Weights of a small transformer language model.
Size: 11 layers, width 512, 4 heads of 128 (1 for keys and values), MLP 2048 SwiGLU, vocabulary 16384, 58.6M parameters.
Architecture: RMSNorm before each block, rotary positions, no biases in attention or MLP, untied embeddings.
Training: 572M tokens, 8725 steps.
MLP neurons of a small language model. Each row is named by its layer, matrix (gate and up: input weights; down: output weights) and neuron, and shows model dimensions 357-484. Each number is 500 + 25 x the weight over its row's rms, rounded and kept within 0 to 999. Numbers have three digits each. A neuron's up and down rows have the sign that makes its largest values positive.
After each neuron's rows is what it responds to, as a language model described it from the Wikipedia text at the highest values.

L6.gate391:466521537543512472508466488494476471521547530488520469520492491526495516450518444498500503517519488502519526495518469483474490520517494534562489501489479559472484507475534525492542519504524511472512497501479470496495516494492515469461509457487486493513492530475494512492484489506467479481500461513531509474491546448511545475468484507506498451480517486470510489467471511467468518489529
L6.up391:477528533454517462466492514477506512515534493489529522491499487538476525491467517508519510495503471506519490539518486499481481527491478525484496476541485519500515491480490499544465517498477490511521461515544515550504505532506486480492466508543444465458559484470485467478489482476530488473468499512484465475474536499532499486507510510595474520498518490472503522489459493490459488475494
L6.down391:527455474502516512484477453528503478507493477544516491532510545524475478524486499502485488496504509439519508551469526486490474497491498490552498552498498451527483513505542485477541457499482509496509522473487457499494538528536495499527486498476470542482506494462518516458492449518416462538476481490552487423491489504530511464514451518469525488475475525495494524490554496520523526500475
Final punctuation closing a paragraph before a blank line or heading, chiefly colons introducing lists ("include:", "following units:") and final periods.

L4.gate1708:516505528506489513482507484507521526520529516450506537467496519481529550498523544489537521477521536483436506504508485491546507514509474501495473484507498496495512525469532545526495499504491483506444507479527443562431516505500509486491517473494489465483518464529528439488510536548523543450436438527538514532514515535466476515533511505524478544475526510525495476458490495514483515502522
L4.up1708:493474524514527487529491489480516527512519518489455501467469490465523478502542477499465489525513521459484528480485510481507502492512480490500483517467513521531461480486506440542477526485488482503457519466486506490514511462536459536501525521554499531494533515480495504541531532486503475511464490504548527515502480518489465449471478506492505460507545466513491514493511445528513472499474
L4.down1708:502466521488490505477505484480531524528500574460443470475497502478502525517550520497508479491505489491456533533476483508548507493483470466494494493491510516500507502500472509493531513538486490519501573503460474508492531472502506536490482536508468488499514465537504489505487493546564524521547500499528481506489451526467495486456492429483508519485474466474550514476500448489464489506525
Short word pieces ending in o, usually opening a longer or foreign word or name, as in No(ël), Vo(isine), Ro(essler), co(incide), no(tices).

L4.gate1261:505489482480508502503495524536542451475493485500497502514472534467506496514508502537507504496527542482469491491485524499532489473515499503522489540556491503492487512550497487491465574476500490482502476491517553467498487503485519496490495565525466446511500504513472497515496462551521482505490517527480509472525502503485506468477487509539522501495503491532490495532541491518544531498491
L4.up1261:509499476563521544514488476494512490488484451502513497475519523484467472508482548536503542489482519507478465528517492510533495457461518516525487491508501528499471518504482495525479506505507494487493474507536478491463510516519500503511509509520489466521487511468541494528452499512503527502528494496501499520536528435485513465490526514506483504509488525492496466515499488492519517509513
L4.down1261:533502526511508496508464476548522495517485378491509477498513496470522516498493500486510450484477517543501483515476501506494502498516496512534511497492486464480500486483508520493533503526481499509508492521532509524518518515525523495499523516455540515475439493486491460500456453501510501533514512491515517491482486490517452495487524464509521526510513548518461477519507521504491517497484
Final subword token that completes a multi-token word, mostly surnames or foreign names in lists and tables, e.g. Puj-ol, Merr-ill, Zapp-a.

L6.gate874:444508528486490476522489497495481515501502557532520538529473454465526516533520495486505506513541468546458481528498495512485520537495522509531548500488474459523456466468509513514498508436506470514480526515515451514494527481509450518488482492513441510498507465474478553488500499475527514490493503528497447518509517483505469506472522476515488479479433490482502493503500543502519490469461
L6.up874:476491498474511471504468494521480546505529477538490451494522495473426521558477482444474502546463488533463510486489484517491499540470491513500518462484494537474501500496479532497527473477479487507526526508479452508549540492457441496462503484500511531508502482461465512505486486489484506475522518505473490510482517511524495513487540492476526467491499498535466503550462537487511507497469
L6.down874:503494522503538515471489466494528479467513411501495534465521484540492511525457533485547500529448512492513540497489506486501491504466508504487484510533530490459531548460514482516497481502496507508533508529487540488525514514461483480488496504494523495535452546537512507504481502503479480491496528490505536521510473512506507506466505503491527486525479529519458477508506531478498544524483
Tokens opening a new descriptive phrase: opening quote marks before a quoted term, past participles (known as, regarded as, praised), and a/the after is or and.

L4.gate361:483496535534499466435507487479495500504520503521509542495507540538479490518497515452485534464499503483454526494508507513458503473524542513502498539512553502474509495508530504570494536541483482536500493476524507534485484506518515485442472489525459480477519505509467483477522531480502483507498498502520509468469451521513499465505510500534510513456494503476518510489502491525506522450481
L4.up361:482523504502493518473482526512531462501545502468568453469494496507484472474520487508500517510496523504502538487494465484552558531518496520495509491532481516483527524497504490498512541470490520500489488535529487492534473547494508521493503512501458515477481503495490503522500496463459528541533532508552499453516511511473499472514465484511519489486467466531494515515506531508460512467504
L4.down361:510524521497508460530497441516495530511512556467491514528512523491475523536477538464490515497488521522505494514514526464485460540490475497533490507451504517525523475474502477491505530500499543504547509484506524543503510472513452449497489517448483511471496482499477526453521487490512516490484495504490506564508509444474492527512488511488503457525511486525503463494522489480515509530478
Sentence-final periods (also ". or ).) that close the last sentence of a paragraph in Wikipedia articles, right before a line break or section heading.

L8.gate1361:461472472465517505486486479525517528497510546491502518477513520460496518483512527551491482487527537511497508520473501504503506492471494509495500518499520545556503509481515468476511517489495496528516463496491518469529523464493522508514489479477497511554518491483477506542507500477553567489469441517524500554477502519510491504541513490524476489533515499466550494525455499482490499474512
L8.up1361:492525496527502481471539514505476476520489515538495508495502533481485507485516512489505471495498509484460514515489499497545560510532460541501520481474499511530484502501496457510493522512485463535535517484505488555523509452506474534471522484546498503560506489504500451508504508491550509506466492523514490452507487520483533495504487501543516473527517502481504452502498499498514476495518
L8.down1361:496492519557491497448538498516511503502513522481516500477513508511544484473490458490485537519527455494557565488495533436517514485504495537492480516459440469499519480481485462535487506547498529523525483486513508527462523538458502480496471498500546504498493509526492489464500466494531535484538517513476491553481549523462537521498537471515477489492489496513516454479529481480484514566490
The first one- or two-letter piece of a word broken into subword tokens, e.g. o(ak), s(ince), o(strich), Ro(ßkopf), sometimes in names and lists.

L8.gate765:501465530493455486526467508556466502535510518509552502476489552482520502531486478460474475494508503496518498531465488461487466480480486478509515516507538459548479483479490489462508502507524500481495470495489507475493537536520487501525469502508481479525531490492511486519484507489517488530454494500540522539513483503487456461551478461497471525541502533553502502476471523444520582530516
L8.up765:498492503495524503523515524448509493516536499506514480475528523532495507472497508469494505511481522554476532506485489456519510491510510515483491482502543543486527528513473477497436518489515461501523496524515482503532544512492541503539437468493527490524479520507517505479459507502494513510517510535550499503454524520478493486457481528472447531476485538499497506553479501495554545473485
L8.down765:509466499517539490516481479522511490514519509507523482489508497480473513511528475491509495499490531489467494458530494530531468489470505508509485519528495460491503508509467532537515516524536477524501500529499455530528520527495462476512513508533487480475475489533472558518489497501489517493510504560502514498481532504524504491486524513495450477507491470539462474507503484504520518557484
Opening single quote marks that begin a quoted or coined phrase mid-sentence, such as 'most Australian', 'rear column', 'wheel rock'; weaker hits on Latin fragments (ad, et) and word-initial pieces (un, ost).

L6.gate1255:462479491496514506500474502517498507507500521523500516502519548500517492483495512544482559505508513503480514464513462467503493498507533473493495491478464492550515487503527452538489525530534461468498508435517493522520480514528490489472526513488519501504532509518502489498520489488524506481509503520520520469494476474488500512493493498483482511527525506510458472518503470489485486535512
L6.up1255:512539451484535505463493503551522514506523514500512524488520546476507513474489545454532536477482467502497488460442520507465532500494485565479497510500525494495489502486519483484514513505484492500465501505478511522471483486507473535499560514502525486517493480455524498499506541526532535484467514511536517520514495548518525457498479466486515528465475490441471502459482487540506520484495
L6.down1255:476507478488477489528476481472520533519492480527492463486524546486539520530513502549461474471509476526424473468515511527507479497490518476509487498472540492532508532483525502486536485550477513462482538475466458556485488508467498496491456519481462483513490523492517508506469478485501489487539449482495470484498502473502477528506462493533500509505474506474482513480468495478461501504484
Short word-piece vowels, mostly "o", inside split proper names (Dor-o-theus, Ivan-o-Frankivsk, Bh-o-ja), plus list separators like semicolons, dashes and line breaks.

L6.gate469:523504472533502526461507502492497482501520492508514497531503481488486473520514469482504488475490496500484488500468492478527499515495524487508557506511523501484516518522525498480486463481521532497464515512535489458484558485494516522516483483523474517504465539501529521536517454533481497488535509491534473481522485497510499522499447500487519499460504525513474507485519510500477524494513
L6.up469:535509512527479545530506492501486481489538480519514520521534482474501487476475490472488509449472477494469516492489506522496482506469491523502512505539476510487520525540472479406466461537463531500469542494524473485461502517466501526494481456546493505501498517528523507489482502512472529492521516501531524483503469478460509506521479520550480502473505480493500542508506488522517521504497
L6.down469:491468530514538465514490510446464485465538448464497486492440493487502499549495503499496539508518477505545535483560520518513481494490494521499462499510536540479480496507450507491485478496523524481529523537467508487483497487542515511517473506519519501487484486472524536479509489486475470500486469535479474468538533443512496509469518481499488512492543529490497490529532465514490540478481
Final subword pieces that complete a split word, often suffixes like -ment, -ance, -per, as in dies-el, cop-per, rif-le, and also standalone per.

L4.gate2022:479503491508468510497509500518504451495507480516475517529514476512523513476505464495558511476477492502547515505484496475444524492469487481498510491519488483520571468515503491452480477493537446532496451492512478471475481489501432539489478528524485516509535465499520448523487481490483503508477525525518498530486564482522511497484505498471491501470489497536534494456489485497517471512481
L4.up2022:491521559486495463496450544501523487520518497547510472499511489501475486482500516517479484516453521487530488500485446494521499487493506524515487485484495481489480483502496524482505496524508496519494497491527514492572475524518511517507503495452473516551477506528543534513520444481492541505505526466512504488451533459504498475521483490469513479541501448526436504484507477491508496507484
L4.down2022:523516472488511487520546502498488479493495504487496483478518500507473517501481475500463499557491482469480547502524538524501417533523515516525497465501523482468451463493503481525538487508542494486498520493446514526498535516475482494524502490455484497494495525504494505504492539494477482487564529518488553522482471521547504540478519466515489510524518516521539513495526492497523515547486
Function words opening a new clause or phrase, mostly after a comma or is/was: "is a", ", who", "such as", "half of the", and opening quote marks.

L8.gate1749:462491506508520516540493538525510451500518498464487536517479559525490485518524449496498514493494510483506512494431496556514537510476510456542475549510474489484467524489486520482513514479484490500529515492500505489513479448500552473495526464525500476482451532530537462453510535498491525544530503491498481513470510485469482489493542488477484537485475529517522492527497540499501468519494
L8.up1749:452495533536460478481489484535499452505488476550492502516512499514529554502540530546550470529488482488468478488518503467502471469484509496483517473496496513535465473517506525475516468541439508541509525546488486509498484523500511471534514490490511507443487505515508483495524473501515521514495479502470553458536513474502447541494544519461549490482474479494514507499487479465470515499458
L8.down1749:510481485503517475487524450478467527472537499519510510465507512516480469507483479457438532510524490483494531480510538522463491538477488539522505513509555516477541511522474479498477509488571506487485443522544509531520542520477504501501466460449470515525522507485467542497499515528481481496477531510524506523504474512488493516514473499549493501478490590498494470515500529499489473492549
Final digit of a year in biography opening dates like (21 February 1892 –, plus table cell separators and list dashes.

L8.gate184:501513516525526485451505530512456498504497508498539545496503519478474518506527501544486511486501549549482489496509532502502524498500534553494533494491498533506459486501516544485454508462505536506467497508476497507498498506510495472482499479507514508475513488519540520489499500546498538511471519522533499496461501468496523520491456510528533461463446491481517495494500496489459512521480
L8.up184:501515524477487465502559490475538518476539545516527500499499468492514503515566497483472504456505451542506469508543499505483519499482548549531498459515495503512527496566511497525487495512492471521466497515476499488525518488479505484482516498530447496502529478477491510492503533505486516419470516481511526534507501501465495524478488511547499471436461493495450493450466497479484471508489
L8.down184:525497469489533452487477489504494487524498524445506474516518493488485489528485497512493504487480496512510490480480526498476512514516544534474503490488541527489493458463502508490484531471491499496524514521510483481493504523501513484465467503503502530512500505512482477486503536518507525488461483517507476504500499503500493506488546529532498517494502493513520498490504504499509535470484
Sentence-final periods, and sometimes quotes, colons or exclamation marks, that close a paragraph just before a blank line or heading, e.g. "…2020 census." or "…in the mouth."

L6.gate1478:441484482479484490521479521458521496461513505491482510545518508511498463542498509514494517504521466495502503503487520540517504448521535515540529530544490492489480509500485522527505507505501530547521508472533497515539511525484494506539507497489440488514500485501539532484510496525543538484499470518524493489527503522483515529519568509482491539496505498495500466518480493493462487512498
L6.up1478:490485469498496502495458529474507503492507464496507496533509472486491463514507477519508522469495433509498525456499494500523485460452494497507514488441520497486481525499467520502502498501489506507472568515503499524526529486510535495535488484508467505514536513490473536517495516476496502489577550528521542543540460548509512547480477499482463520513487513506459490534460489472510468535463
L6.down1478:492510519491501503491486499551460516557518469533515502528515542504504476501495447504505502508501521538467495520486478486500479527508481511450521524469452520525539486531469518498439460528498470443511523537463551514494509526490486517482494508529506527544472496453430491495474482459477500492477433498506488480483492535481527485533474496480516466547471514522451519499441519517515493472515
The last subword piece that completes a split word, especially in table headers, names and titles, such as Dis-position, Ex-it, Appoint-ment, Remembran-ce.